config = dict(
    num_hidden_layers=13,
    hidden_size=256,
    num_attention_heads=4,
    num_key_value_heads=4,
    head_dim=64,
    intermediate_size=1024,
    vocab_size=1113,
    hidden_act='tanh_gelu',
    norm='layernorm',
    norm_place='pre',
    norm_eps=1e-06,
    positions='learned',
    qk_norm=False,
    attn_scale=0.125,
    bias='all',
    tie_word_embeddings=True,
    parallel_block=False,
    init='normal',
    init_std_qkv=0.0197,
    init_std_o=0.00386,
    init_std_up=0.0197,
    init_std_down=0.00386,
    optimizer='muon',
    learning_rate=0.0103,
    lr_mult_qkv=0.4,
    beta1=0.9,
    lr_head=0.00799,
    warmup_steps=200,
    schedule='wsd',
    decay_fraction=0.715,
    decay_shape='linear',
    final_lr_fraction=0.0,
    batch_tokens=65536,
    max_seq_len=1024,
    doc_mask=True,
    train_tokens=295500000,
    max_steps=4509,
    dataset='wikipedia_en',
)
MLP neurons of a small language model. Each row is named by its layer, matrix (up: input weights) and neuron, and shows model dimensions 0-255. Each number is 128 + 32 x the weight over its row's rms, rounded and kept within 0 to 255. Numbers have three digits each.
Before each neuron's rows, "fires on" lists the tokens most often at its 100 highest values on Wikipedia text that the model never trained on. A number after a token or word is its count.

fires on: "at" 46, "ou" 11, "t" 9, "c" 7, "av" 6, "or" 4
L7.up641:157064135147102110103042085182113135150154188118135120118097093134082142151126171147161076158136125129124127130097091154097188145155177162075101125156132140109154146080120145187122127089126113102091126107096146086124217115132153098139135073092119158096111139137151093114125130097066126118120196097140083163176120120160107164110141068151132110160122141119083123111161092150158195117133148102094067158132120130167160165116160158212129106213162107081073180153170163127091162146141122098127146119049100097172112162115143154116127133179147102124160153139122075119175156124169175121146163056105141119073141113084112147134154124183123189116133115056084106104109152125126136114096196129084166106102116175119157121103078120110179094124180065155135109113120095122120161076122170

fires on: "e" 31, "or" 14, "ir" 8, "a" 5, "er" 5, "h" 4
L7.up720:108142070183093161134139162160115123116138064127123188161091097089101099115124133147135093095121179119122130092118119104145177059193168161144113056165095087178134123068210119105117125148133165077100150075143161146122132157155123094133171111136099122182104118082123137118163100129138122137181160136179139133090164163076152190130198124132048149072145208162166180112108115098138115079174178136165157162092084092110122180089105112131100145135100117168145133124132138089051155060118088147128130095176139088121172115119197119205126075100095138087147128120164112121140111077147134152132138102090109142077157093114134133116131101052112103155116111144158154165204191105164091106093097120155118153140110137101103129133155145128139132140117135094134112141094133190146140148144089

fires on: "er" 39, "z" 30, "am" 13, "ach" 5
L5.up239:074096140127121075133136098136194112112156097080120156176143103204067073098086096123121134144148124116113117159177109140179138137121144163140117118134144121122121145165110124177114116142134154154099122110134120086093147165172118125067131115099111117135051165151101199115150101174121136181126095161100102163098103143115139119135182122146163137112126043125120131117105138128138105158180145134169120125208119132042165144121146112126077146118127159131120131172118130120119130144047048067125111138159116090102076159107177107132097114145196165106100152116204087143171064100137148112180101098171114102146142193114064075164122158158128201060169098135137137103105192118131148083120127145139093189127153128145159134150226075133137121104173110091160100148102109122158130087094139

fires on: "le" 49, "st" 13, "l" 8, "re" 8, "ord" 4
L5.up317:104120146106103124219153162105172128153133126129154124114080081105083119142135122099113081094166124114110155135128100108125197168157182093097077094088117118117151147095164120141068112113087118136133132201118147117110120113129168134131157147101136076105152105135132076165153118091078170132084124120064159161100114139163143119165128096109162156145130099161132142147064109115137134163165106149115148043134140089128129100149132121118122179103098171106127150128156059173153129167121175109179119200117140140103116161079077115107141103114143121174123146153128070093097159160150134144123100064173135093135231133114082159108073124138122121155093199191129047094147087172163120127139109071144172132138133111111138109170109171106153163106133141204090156096142083232142102204122125

fires on: "M" 14, "h" 12, "m" 7, "d" 7, "a" 6, "er" 6
L4.up505:147104136129096156132126154107123173142091112130127178136133104118089081107144087113126143112174142073152198146129182109124169101177150096111081087159104109136113111119185125159111137138136165145113074113119104102150143201133132125082105134152092115112122077079111115104148130101112210098129149167065120160093144081132059192122200120103108124106113155186143118165112054119148175137148083193138095146143153135109120129118096160131100111128151178159154123132161139159145125121108054153131122152144151121149145170114149078157067061147082089093130119118158129113112117141161097109113213130184155162153130124111080156074135079164159100088196088107114121143143181185140107170099134157141147129081122136125121074093127107139107099159187117080097056121086143157218059151196117

fires on: "w" 16, "um" 10, "inal" 8, "g" 8, "orm" 8, "m" 8
L7.up153:176129154111135150156117137139160115108165135146140175129162121147150129135105140125031122151156137087142144063122143213099105142149133116106158176131123122109128158089119153108094124097143075117185116110194107110108134158162116104136093096201151137152112099163128050140149141088116187105058136145145143088132171112124131143092120134121084138070131132100217117135164178110191068148135115105099070079086117129094120091111143148107121167135147108154117097091150110068164137149149110106137096117121120129104066086170136100126128078134138149109102145139115146106102124157104061143116141131085104155120114160135123067178067079130187124164172147133121108115100131152145123202174169221079146089112126141076076084119067163161126158178135161188125209144151131103154155115084197

fires on: "ent" 41, "eb" 10, "ab" 7, "est" 5, " as" 5, "ear" 4
L5.up944:126125134187109175101098144139140082136176100145113095157154127178153151116130167163119111135119150134113109113117048113070166100105119115106155133125107193160037154194162120128122070122108152117170169136128091121105120150121190065140119115157106184173141139149139100108097131139091167091106128113148082121179113162112073143116148150122123107148080147136137147113129140125214136093128122093134100138058136167088116119120159170098173059131054106103160117081140160182173090166129097119111142086140102094126180170108114105144065152120092169080093105063194138141094121140107118138125085172053164205159099154134115070125080114167131120138112147079151093099113133204116141191178127128178156102143161162125215117112151128122158100142191081133118160134121096136136117134116114

fires on: "s" 39, " (" 15, " of" 6, "." 5, "/" 4, " P" 4
L8.up637:155136198142169134113151093146127151134137125124161195175181188084152113111184151149112106102098161119087048115113160130158041130127156136130074110139144099121127142104090113155122118153127110118108108090184096185091106146181103113165179166159086120140109168117119184152089132161156121157130067107140126110125107139101134080119098134181104137173118137143135066140185133106140083128104132104127058142126168127141090094136140109117157071128196061097129087114096102140136125103090150114145165133109161186093169144098129096118077112145159116108168112171118129108148101117129137182132097045124155114172175138152123175098095187164087132124149186169110118146178148086162100189130191112120107134161160075096079090128056158104193057071102075108146151085110138122107115116106136

fires on: "′" 11, "old" 9, " h" 8, " le" 8, "o" 7, " v" 7
L8.up201:204183123132106096097184127106158077141103118096162187120067112145058157077182127075136120121138135156143188152148114148126131106121133076135072132092118126122103123170173124102100116119131163095059145114118121135136167145122147096103188099167086164166116154099114145105113199121117146159096103157157113119164140180150104107140149086097089147133113171140082114133175111123098125194115136143090137109102084130118142125139130155131155151121143089083142140108105065172115173087153134177167083134122084171135140132172139132094132122176073139075132091125171123148107166119162135085103083094089083117095128082101083105089164110141168105090072137110116144175108226107171128137158089078157168074132120104152106104101089158179182139130145206136097105134162048105149171154212139

fires on: "ian" 20, "an" 18, "in" 6, "ic" 6, "0" 5, "ish" 5
L8.up661:165156130166139092081186134140170166164209099094157139137118138105145142125109129091131141110130095124140110144143116168062171105105120189119116070103081144071105158171137137117138114126173111158125123137030112169141127130167145215195158150087102053119159101143186135122154169170127143068166134109134075139141134140072129155137118061094133116120121137093129118137159102108119148122169091108152155096128063171120079161147096111074121123135106128152110123112181136102143170132095098098103180102149162137145136179150084112112161169038114106150178189197128087202107121162132105185106101093109126161186090121144141129120093106095145125118072174121133150135086088145130084126162083164120139083107087102025131152120171176162120133098129159084143131122131100147159131100119132

fires on: "p" 37, "n" 14, "ard" 12, "m" 10, "est" 6, "ent" 6
L7.up1012:114201187172139126144133138119138091149212133102159105153114156095181100112121118097140128156161146144152124159160085133123174158184158140067140133076150183164126136109153135166118143152142097163135149167091130104122129205102169184117131138142040151136146171168182127101113125066052136149121120162111091153120133141144099137112148070125132118112151132150165102133074141080128118070106171168119071094126098135113110108107164114139126069157111115130166099055154115116137156133129101188132170109124127118182121105106180119152088168160116147103163160078183139090159114162198140091081118120103084133178065113150111080098066061115092162087172132137178132106109102135123082087123106087106106081184120093139149126115146091048121109162107147146209166100137169142129081142126122

fires on: " at" 27, " in" 22, ":" 16, " is" 9, " was" 8
L4.up626:163116177137146144153125148107163104128171163138174130142118190071109098094150140150148128112084165118157046137144182113155097141129084165132104126169145135181175176089155079139108151137090107125127109134135134110130120156033089120111147156147117114131138148062089115150057086187115126176082100151077124089112146129144171135079137145140176102194167108123100173142113150096132112123119124130114132133081125089137164110127142138146104127124127121144096194151111090074149058149110150170161136143161067143154134157130170149117087160136120133154113052099095094124088117076054150095096162057101098124135102097128135119114119136195160163081094131161166113133148141123115116098196108116157135172166134134092067083130055132125105063144166091150123118212169172176136086123183193

fires on: "x" 41, "ver" 30, "our" 26
L3.up228:129153066126108129132120090115130128195154175111122161128124095129150111090104160093074170119104117136133141093095080139102143183124098089109119112123091079126117199137116118081141163109106131118141142089089113166121155136085117083121101130122132116169127059126100102172164107179115182149141172138094096136134162167137149146076087177165142100129131139069130170078139180135093098149183095113089074125126157117122127146158047146152130167145071171056130186115086098131154115069098031213129155116112132145109131153112121103134091156071091147141140159115106193173145108136093104148129173168152093117133131117166097149104135160123144078205102136120118102118172120139148146168108110165172077191146107110135171150100122179134154125120139173126139111192123115101166025183179161

fires on: "ric" 25, "ic" 22, "in" 8, "u" 7, "m" 6, "est" 4
L7.up664:173100114101098064126113130065139157120176072147133087118077157175106149068140142155103126092061065164122153089144115104098098089128207195088154168115079132171132107144134130179121171160086089140156100167137139146158158134136168128100157118130166111162199120124128104121075083117121095130160110119096087141127136092081117093149118093121162149113098185120130111128164094082125133123144141063133147148203141155125144134136152123083158063138151160115162138098162173133153161152096142166120187087103132195131134177101130167126101185151054082148170132115112158160167125102105100079106153194075151141160072142149113110141053120138127128113114167166073149125153116180097166149124096132148078075102137124072195074118092167176122149109120116123198132095114116106170122144107130

fires on: " re" 31, " pl" 25, " Re" 14, "er" 10, "l" 9
L6.up796:135062083145129100116130108132114119155142143084137112132161129158078104138131150180079138140141114193098206122133126155113148099116207097104089141145128133133119117123104149097125131112144078161140126122095056073107149177143184120151185148118115188146075153075130147159134131067173125144163081125109095176125108176115171163198093156120148124084125125145183163120116127091167117066136076118149087131090073129105149118120132138068082102056119164127146111121094177084150090168107130108151127091109162137083066090139180101125186093119139082101138136150161116106123151087166154127159114090105080115149168165138180137068176115198116132141106104214123159162134178086126132133164143180141090127157149112114091039105129128209113120119157173111098173114086130126183148115131130

fires on: "ip" 29, "==" 13, " p" 12, "ions" 8, "===" 6
L6.up633:125120115086096168119147158113163118171152149126058097054121186107119087045185132157109080127164134108100212138194151179158155145196111119125119121171121069110111092154109170129114140195196153135161113104113170147149153127138099105187130107162119115131132165145138128087088116128148132080110078207122079142178131096075153141161034105150161152129143135103124049140124142112160092104132150114148136115205071120124163158090198128125032091182160126148132104088115121145144119141108074150134120081148073167093107141136133098101160117188134162156163098111132125156109127206130118161134134121126155097164138126132100079140134122155111099112143121117139085146109152104173093120147080074161087192143115117081129115114119132093117129114115112137157108094126089153160086175114160

fires on: "s" 15, "nd" 14, "m" 12, "T" 11, "n" 11, "es" 9
L4.up706:136120156094081185080130065133137106140159144094103107137162119110178124181179104114149192121081110169151126164101091144091183133159161147177163115102125135111108150192126179106090138119135141106028141131139072188113042149112159119124123232089059125118097089157144132085059098128107145153142098110138112158132098125092130088093126131156133130132106105107141125116121143099138130128142135133142145164132154186184126150178148158155167122198137132149166144106141149101156131176121124166108075091129143174077125140095139166101075147146091167164150124118167080126120152132131158117164144118099162117187065086094119178078139128142119192074074102162109166102090152111161117118074156051125092146097102134111123084158144143096091165164112120142148168159063126059084099130110135

fires on: "ed" 21, "e" 17, "re" 7, "a" 6, "er" 5
L6.up987:127198084119059098124156112117122171219062183178127108147146140065074114163160126100126115064139089100057177152092119089128153126113147137099138086082064094109116127110161148089151171162130120117111106115165137169148162098085157061123103090140116158117151126144126169102165171127118111138093225141115139157145158113144123133096105149148083133094167255139161106164131163108165103112153136159109154145118075127115151099130070105137117136158127174126146165110128146098080142128093156220159153090127139132129147057127159116138110101164100091102122120165133139109092102110160137110173135109154137081125163130113170155101128142134117098091086160133111172117135191088137118129182109097166041211107161127150136118165112128149123128159171066157118158106155107140107097108105152

fires on: " the" 75, " The" 8, " o" 6, " it" 5
L8.up524:063127093101137132111127134146121098126101109130154126107176163111126143150116123128122115127113102122099156165145093122173206141163115131081150061172060176105073165157085082152089139165134076102144163151156124125068098063122148080103179101186127104084158134095123152104173163096061116089086145085133172128120165156117137135141167147142128067109124156147186093152127125165131116147131123110092162145138137179130104082113144126075112143073143168124093135113163152148126130216158131102231125079127078109104165090128148131145113087130193127164088193174119146056049103170088154145114108142065106125103102183130122081135184125185119135133133155100116146133161084128120136154159156060121160085195112100123160106139167091165166148083129128131131165142149154167096114155137093

fires on: "ly" 18, "ak" 17, "ok" 12, " " 11, "id" 6, "ov" 5
L3.up907:149155145105167116167195093144171090145132130114187141108145083160143094091150132081125118151128071147150118090118062117153151105067102124119193152117124131089130216118112130133112142145167120154122161138120134087132129129112091163125173127099146132116160131125101131088165136162062096166063119047132081059145125116201088161117111108142124222141135107226099105083117135164151086098160069167134167072111100127112133080118133084117123117175070143156090124133171156111126127105096144069123163068140175143182155181098143143103116161114142113106163160108106106134147129094147124181121116130095188090152137112170176104168101135078138109125156088055142125085101103122250164155155138101178126119134157145091127135115112163133119159143148131099117111124146100088115139106171089

fires on: " t" 53, "T" 29, " /" 5, " T" 5
L5.up292:149066086127087067122176118157189096104107164102166149143168093101097139080158141108145144119090123163099135106173100127135149123142128148116118154183159146140139114078115101163150159096128127143125151141156134106095164143095108169128097151131152102144101129034074071168136099134055130157116133121123120182115152117056093077086126157141155113113095148110149141181144114134131146146116121132104107165145159088070060166092079109128139133148126103117129182190132138117146057123161132132155116126151123120129095150127115159110096092135124167173055084124101121097120163148116132079073142130089130115215186226085134146208136103161156132080167166120106102105158189142124111131079200169112124246111098168080129160095143149106085171125117154092114105126118110111171134158120096

fires on: "e" 20, "ge" 14, "al" 6, "f" 6, "es" 5, ":" 5
L6.up687:157072085128131115092103099088179119119084093146128111155168158138139133087194121105090107090152114164128117122095147116158143133103158112195109184149103154101138109118174079124154073185122137138070097160056124146129086089090151107124150194160118207162184131140129137100095029144085137152115116134124115099157109104189078112141093050097119153102131135134108102153110121083161159121161142110154188121092133116165127142107080116158156136141178131140131146115092078137183154172113089095107085129213163121161082102198127153178103118152094179117101102160150128143132143151117126095193109105115128148196142170133142124120072110156098151094101123092095165175156188142120108172125120125076126143129152156058171092179143156109071160154164108148128098158086112108175085148131156

fires on: ")" 30, "," 12, " was" 10, " his" 9, " is" 8, ":" 6
L3.up154:210147194139148089063149142140169071098085150104144152204131105112116081129149116080127128172137164158064122108128071097171105128123157155103145162107154116154116135149156100130091100146066112207104194097121099129131156119128087136071067120135160080161208107112144091129059163100097096170118138143093112080137089093147107089124153129161151140141181144174163130084140136101135112180160088144120120128120107110117101101173103140103115131105114116148186156137171106168118057103171124173144132146192106128198122153142173114152143181148137140126073074122135128085088083127096120160136131128093086151097147104117104110140134066120061121115122169117141137164158178121139112084151099142136161128120177133096101145156063164088085122144126155115103072211109172124075163139120185

fires on: "w" 19, "es" 11, "un" 10, "mer" 10, "m" 7, "ur" 7
L7.up757:157199141086120126154080101172124090161156149126084133128174115087159160153062145196096094150165095060132127152134147084138106068119144127145086144157066167098120154112169138112166081103141080135082112094119112165126112188150150072162163169107098170150100170137135107150088129080122145101092150110107074131146144130106078157088084099192170066076105168102135106090173103110164125078107142199120117133081173171147137128082112153169170114126138164129118141168119148104130118160101112142131110094146115135128172081129181144155109128145094085164107126136149157137163160148145105150134113126066172171190074122086097103156076134170149108149105107096166129054136158142135138185075135234115084129095135081144107116086079151116080127127136159104174146171130144175152169113117106

fires on: "a" 43, "ver" 9, "u" 9, "in" 8, "qu" 5, "ent" 5
L8.up903:120125127171109107074132129124074163130134188100116165099151111131153105157112081179166181129125152104087140086137071119146157149108076065110140139121160184136127191174145105167150174148063125150019151142176110192135123141165141057094159115146127120126109098159118168132144104184146152130173196107105080119096106163126095147138151126102182078102118108072160196127081092149153068131118094099129123122108124130118147112106158087130170160129097122093093156106124157110163160137160028143155158134090110122095040131120127112136170117104143171167146166114088111165110162085142087163142191125140159142106160100146106151131152127129183133117191165115129106059154122093141148142079123099184085144133127067172180138103143084107093092145110117125117101110134132076157086117094178

fires on: "s" 33, "==" 16, "it" 14, "===" 11, "ing" 8
L4.up643:143135193077150157094138147126137116140137179111116150131142087056102080110183155121185114133141145109140112112167110134111072180103105083164131079140100109154132088162092130160098147129118143083172098130157135080127123094192110172099115169117190083119127187166152077125142120145115140081083111150097138204145165130147114140116124074162152158124127103172143139125089141137122160111152130129121101108178120094158147164143174194096113146114143165080166118098164128090143112075083119186182153152134135153116129099147121168128161148153097078175130091071106118122151107147136091083135054092133142162168133159144115091197070160082116104156119166065096115151073064218118072134100143080139094150107141092126082131161106193067109142167062127167121142174134099134130088173162138

fires on: "ac" 20, "ent" 16, "ong" 13, "u" 11, "oc" 6, "te" 5
L3.up979:104169154101116170150164122135095114144105110112077086079126060130177106134102055188148113136141062096116146103104091169154184156120100110121175177130130143078094109147144154113180088169122088137087150136160122127114178101111090105113148141165081176185122180107102178137079060115156144108087133185140147127143113131106139143130107131163156151162086142147152117153120112137188112117068083121106095151163067191146103130124179072092104147119070146082104135105139140108161150135158134144093190115109074112120118117101088084138163146134193124130095134128144128187146152135116152160115160065173174109093126137134202119138060166129121136107183144167136120111087085190157149163100135079209167141132096091113143120149098100100053093107171109157148133133180175182148093089112120

fires on: "ver" 41, "X" 16, "x" 8, "ts" 7, "et" 6, "ach" 5
L6.up790:180158127088163088135079114183135206165103120111158173132130174146121139156065085103095185134107027166106085118129143166143105135076136121125139082136165132114128169194092142093175168122150123146081114108119110056071160100116140090092118111124139156158078153159158097174089047117152171133150156105129164146156152166141125085117129146173193153167153090087164129151105111159159088122101203125141119156128097156131115166131095100129077161141164183120120103145151122136147120097122123107149114103142098194116116106115136132102040141098167130176150152163183123165114141155136145164154142088158155127173147111095081097132121139136138128086121137110093119106180165137193094098106135159131094129134122135136080058070192133110116096099083160126074050134095144086129089099185126

fires on: "s" 23, "x" 13, "es" 9, "en" 6, "f" 4
L7.up366:137163087081057146116153101160141118153171121176073138130189143135126192106172144111170136067165072163156165109125085101145144097164148068157147104137127140091127130134122111097112162111137175154150121124129165131121073065144120098060157169118169078174099132150193108105127053121124148096091116126079119124144171147100140170148119126174075162129114171130115098138132138103166156078160150119148111131152129179113166132147097156176138091129152159072055126133110195146149093142113133134117125157135112154128106137156118075139106107126093191124122118125169092109130112188099108127167127134142096110145102170103125156177116159075076114138139137096122146127113167171095086155118178110152117096103089101096116099144134146086223130075108095066160051143063153076167049207137155

fires on: " t" 56, " in" 19, " T" 9, "t" 8
L6.up866:212112149141128106122177119120176110145185145112167169108126163090114066081125155123191163087101133163146181099100150152143132103138120179145115132108139169114113108119148082177146157152170092134135096121116133188132132060137136110135118077158174208094124181037106151168112157165130163127132111101169090120160154128134095107182150127088109107104115109104144098124183096148117116148126118087120081155106090126109106105149070128157106102126111130088092151100198132095158128075123148115178187136113150149123138127149175142101115069094092167104114068105221115140163147132168107122097099134122133103123095137125135109092111129162095097095115121096111144132073135127152068174159149160130062231113107194120124157147158189080082087131099143065180109138159151149164148064143149

fires on: "ies" 33, "\"" 16, " re" 10, " of" 6, "y" 4, "um" 4
L7.up323:134078154077138127130166128128112147153177147140138154116118073109124080134085130127095183185165150166162079145152117150111172057084168168224183159167135126121153120116118138147161100096157097093117096128125137092151118094133145078120200153126114118130090082140190108150101129131097143126108182076141075122155202122138157122127125171137126120098146103110130184104097123077128108160151104090102174092177163120162152132108126121129106182096122121115125092100114097093131092138119145120169127106127123126104162062045143120142110105104133095171140105161102168120156063156104131146111069170129116162148095148054092152125045130079124150126082134133074141109122191121093130181157188103176139109054104177165104118198146171125170151131216111136112163168128141079120172155104120

fires on: "f" 17, "le" 16, "ard" 14, "ot" 8, "i" 7, "b" 7
L5.up527:096147134069114036106135146173173120129194193098101202105130145173129100113184118150162146104045091142130195138078147104159106099107129119145164120128154141045113142111147154153134147094116159143123184121114195137111167128148147118097177092175145107134186131155153177120080112101164124139100117082144138137113120157132139103068115177080163123136180129182134122120167145172101101128179135159139069075094076130111117089125166127095076139106123138112156158128106129108143154145098080092140138160150171135178116101100147161118115172199112090108179104113110134079068142092105029093116145119134098158083090114165105111162137102113135093187082167075138132150123095114132178178111119063096135142160151144146170159143114136149054084097182101115128082123144113109157137143130108

fires on: "ub" 37, "b" 23, "th" 9, "é" 5, "ist" 4
L3.up6:120139167148170077136127118098088116131173119183105157178146148078156125171145193160124121152146164127137109079148135147106160158112146139087200159128138176085222114073118140179200154147123122110145162105146115113175145113114146080105152143098089141145108114042091129092119148131117114131160121142135200099142117169104156073091115084180080132112103064128169165115155128126158118123131145112141115158120111086100122128084110108098112135068129181127112134131110124101155183037130129131136150085154067079123154130146150097094106171085085176138099092162129113103126114096124171104101120067088103126141104100124170109164143146065166131165161102084160155187123135127108126092145120145199130180064124140118230132096158105088105083168142120135142137162179161119108150121085043

fires on: "e" 17, "ew" 12, "es" 12, "s" 10, "ear" 8, "w" 8
L7.up800:102096077129132117059133069162093030140171127114087170110135158078088114093126141129120125148114143076153108149138121109146125101202118126134117141159086117173128114071120152161159033169135050149086139144094150159109155092112098066115150166161147107138114092116130107175097109139145189092140169116140103130106107071133162129132176113083186127138121160132068156127179126133124145122158112120107105152103176134122109148106141061147151170091099083119155143091136083125128129139119073196153150156111160156233143185099157138111188181148129110164130128108137150130197155119112122174139066138119164180114081103151113101138117142144105078171116149100139105141181156131129161124159152215128073103146103092082146177150111134147050167095152131129138102098133188152140086114121130

fires on: "o" 20, "orm" 15, "ic" 14, " h" 9, "it" 6, " " 6
L7.up321:121105122094105111163132154101130119081085113135129126102199121124106116118158106081148118089121108136154149083073134098049173085111103068160112159115096159116157154137113108128115165124078118088133097135138124173160095145111124149122130089134138147152094144167111118140114204131184119155134129151137106108158132110078113091100138157099170164128129124124133173133129115150123152176174135123088151076105105120049128104112128168190131137247142116053128122079154153081143119058144132135104117102141126182133119103132133145052098119148077136119125195101152148157116173136166135147113141125189147066151131125111131133164133082128131143124177106140100132137071141115224169103129089207176091064135132120152083126090059141135227190095109171128152195098169146116155080124162143

fires on: "en" 20, "r" 15, "er" 14, "t" 13, "il" 13
L4.up278:136096107088134088101107098104153216080089105148075128149144166137135109097063138111199125101176127108116124124098095137105112097141115115133171164103066130093055107093113135157083130103104112150120085049101146111150135143091147096143112089128131173140138140107162105115053145119136141105139139133112152116132194116057134116111139125141126255151121118197178161123112077131132106145148083127121125175125122143108134177135134156134123172132158139086127150094148120092094177163107140166081094183179142097078117114085126109140156088110137167107161109137151116152105090125148112221125127128115093105093194148146091157121173142121187151127158109143101182120143140151211089136092152110121147201088118128142136149142119141101148089160180103139099119183174167129185152132145059

fires on: "h" 54, " of" 10, "==" 7, "ing" 6, "===" 4, "ag" 4
L6.up512:145107177127131148121066036111171134172129119159072050098152101066104170086122140155153173143113144113125156086188053096084120131162099137191172123144134090138143174085103155154144136142124086099129069119115156137149131163083144144115121098117076152168087116084137101142112204113153187129188112181128097138146162095088067126138113133157175121155151104135126133098119153160122109156098100208129196139124122126113164151101124164172084145123120068130168116117089096164176090205118098115130148154136137164099161136115150140079145132123120163172084124088136097123128073133125147122075075140084115132132136111120077097134131100183094102094122129100157097180114112112058202118179091106099141184158170121141171114157143148068132117105150089144196131165145124139079104162122106

fires on: "er" 93, "ver" 5
L7.up716:121126148081144133146104129140191100135111152083156126227139154175140090061105142116096124089110059125113143121052088165162123106141166152121106139115071090095081130159089136106078129124138100054130096162123153098139171167124158074146128083118117112159052100164081136147119152152099129145109191129155087105120127173163193104132132147118092123125124086146103158091092105136103131144165189104139119111156096132123148142140108132142066149169179149064118156121119135109149137085138068171157108216127119117129143148117138091114125128135155105158100140077127170156115081093159115134147104165084106063160167115129074183148168154174147118134173135143133163072106141166185119129125158149152019106118141147167111112112177122063150151079192111152119084155143193117150131118166174

fires on: " com" 39, " re" 31, "ub" 26
L5.up573:129073120136172131131121100133135178212144142140133173134104121146146107088177177144107163152127138168146143184139142142104122125175154099104205162162107182148165135106119136197166141092090142078132155136127104085135164121114152120126153171116129182128053098112150107148128100130170161083128098148174125136134144159144104109147106136166155087181135098142185181115112128121155167085140132105129149116023136145124127060144156138110107124130121150129121070127105124041199126101089077083091116086125156077094129109126140108108145055097119095180140106125080209188134102076084155082150106163058114188137129105110090146098081068155138127098117089164173098125138117103094141151086126182159088147116072111090132096092153119101111103113160122148075139177151166133144195130131104

fires on: " T" 82, "T" 11, " t" 7
L4.up544:182119107159052151070123075134080113100146144151192095132169171115147154044112144174168158144089103162096124156161062156143155157133097111143115120164179174136119135084043115129159138115034128162095098129155122135076120153121195164155181142133111137112123144084122088162094109154045150102129097110183119123108135155141084076143177166162136147133119090112149112133184099134125122127154066113100148161126121152144140188151090113144114152168127093094190203116158086118116112116122165128100131160100147152159113096140169125108141078132113155136081115169167143160125110094116065114109130104148092111172133136185107098204097092138121124129140113137061092107162170115151095080122156156082136212096120155112175144121121171114099125120128101094095176170160089155152143071123098

fires on: "id" 28, "ed" 14, "ing" 13, "al" 12, "d" 8, "er" 6
L6.up378:171109065075188127084145105114105134066095105119141139164150140160122127129146201109075105122104149048167143101155158121187109105138136123120124089141094141088087108122046143200147134075139138110130139141170117166111077126134119143131139129162140116070090131043166138137169111129104100082067108153113149167109146120217110187142171140157112173201124072146166150148096121165160131105207115159092078101114131190124130143068137083095165161084148103160136124147082168174148155135178113179133123099126108161138068092111112155099195201171138104217136077136091177163136146145091140119104123095146093146084125139112112128099122105124134133150099110125139111131133123102100115162104143139149097120159078114094149128159096119111111118113142192159093112096171089110126155141178173

fires on: "ou" 17, "p" 14, "," 11, "at" 10, "v" 10, "ow" 5
L7.up15:108113126182098106153123135166174081107157196144171086139121131117162113128177136177123086104162189072127096125141078162106163112098200140075055105106106114096100155114084210141153104150174090097154069119130153151146134126122078138094156106156126190153170081151140152097167179170170125116166148139126075096142096079131103124137158124092189169127098078115167161140069125126157129145110062130122071077112160131105140130102136172097165128098101130130089122173161168144137089122100168070192148119091108150180080126147108147143097173150052102148148094146129059087103141130146104169148136114141120132124109151150167096190147173140131152094171125101109111121111084084118128084124130122060128086131119170188166079094043093106098127159148120128145116179139104112127150114141164

fires on: "ur" 45, "e" 12, "er" 12, " he" 11, " it" 7
L8.up899:154109105143145149150130107138160124130102103130157151137176122160064134075166127141123145124097078129124152070108122154096092066117158060142152083127100111119129177105130093132147090170116059092096146094080201102086146163121171156116166092131109180146086113113058091127076131149113168096134137128139134155148072238079154162126125145181092130124150120095152103135171182086095166144127128138119091116152114146124123095077143163110101159161178175139146172194086122142079084172130076178115156102089101118110125095175149177154140105151134117087087110135153124164105196133173143094186201140122125089132181151078142129123171155154087106079206129121183130101140114104191111124113176132146112136150091157079137120087116124104189177144149120119088152099119089143128090109179127

fires on: " l" 18, " s" 17, " f" 16, "ign" 7, " L" 6, "inal" 6
L8.up152:121118114131119080177091132143175130121124125086164165137158098143133184136119151159096166105132129131085160109105151141128102077154107122166198099104123144166088186056180107116106096139100093045151162193126135109088100126135085101185139114157074079165140168167143140141095165159132150142112133104125128141163161109155162090163130155139085086112108157085151109157149178092140100175131099100152079132140150182069098183143143069163125103106141145115133156046187039136141063133162176151146110159161094171139143132160145125147148071098118145102077184131114184133095123088182128076148176068115140110116111119167141095148094106134109126178106156117129071160167073103144179157122135070067155070118110138135123101128120152095115099142102127109103153152123058100191099149109151

fires on: "id" 54, "y" 7, "i" 6, "," 6, "ok" 5
L4.up535:166074123088128102154120135173084106117104124084145228079145142140157120145123117186061060112187124118116105147115138139185139100134101091128168114133127165090161166133088129151087193096069157168120138120091108185113081175124094159111118139150131143075111125171134145123124052095087097157195075070069121197111130123164142115097085148160159133154093140167135135108123139161124082137111125163136112071127140131141109144146139140103094174131167119105102120133181178143134129086095125089152162118130099112187130193081148149117166170114140100099138117132169123159128086065152162147152115120038138110168145145135145147188071130162141119057153168128089126109158178068126134120096152088141077182106115086121123119150172177141124127160125128089093110127106064159127131110214105

fires on: "id" 15, "'" 10, "ed" 10, "0" 8, "ic" 7, "b" 7
L8.up660:121111122111123185085174078124151090129171109153109133120093072098112102125145171112120086115116077082144113106134080157146209156159140216097115144177159078135129112119135137151105104161181094107145123141129152118149114119132144094134109159184095110149108106141148139138098157126120106102102107148087120179120197112176121138094139098157114113187134105080105190180173082092117135167151125095084110139121088162099118128114106075148160173153195157200179147106154200137125094157132102166194191171130109149101138131124160144072199141124114116159179058092120147127137123123134199079062136179113129093078115171136127098119173105091129111142171129078082113114135111075159174094173127119109090143143045084116139167091150101073158087130119128113139150112102085108113158085173128

fires on: " was" 91, " is" 4
L3.up407:131142137205125143121090114128164111130140146125167105106167181127058133128123126135088074112169163092128095108146134153140177135061122113084131106122175099126164118187141141190149118190125114130134160148156181112083073142170105092112152113086143141160086080120155127109132082124156126165101155136117122082099053118110077169082129137079148115195188153126127146065115143155144160120198141158127178121126136089159152112104126117096075037105092084180111147182138171136130097137116100135127102101179103181174159119114178109150063124094126101147133033160141075153101148108136129149094178143128167152129128128107098105142115102158120181125101128100185076122112160136086166138138132078155063096085140143108201133094126072190150116098150110145154130133142105103099099106177198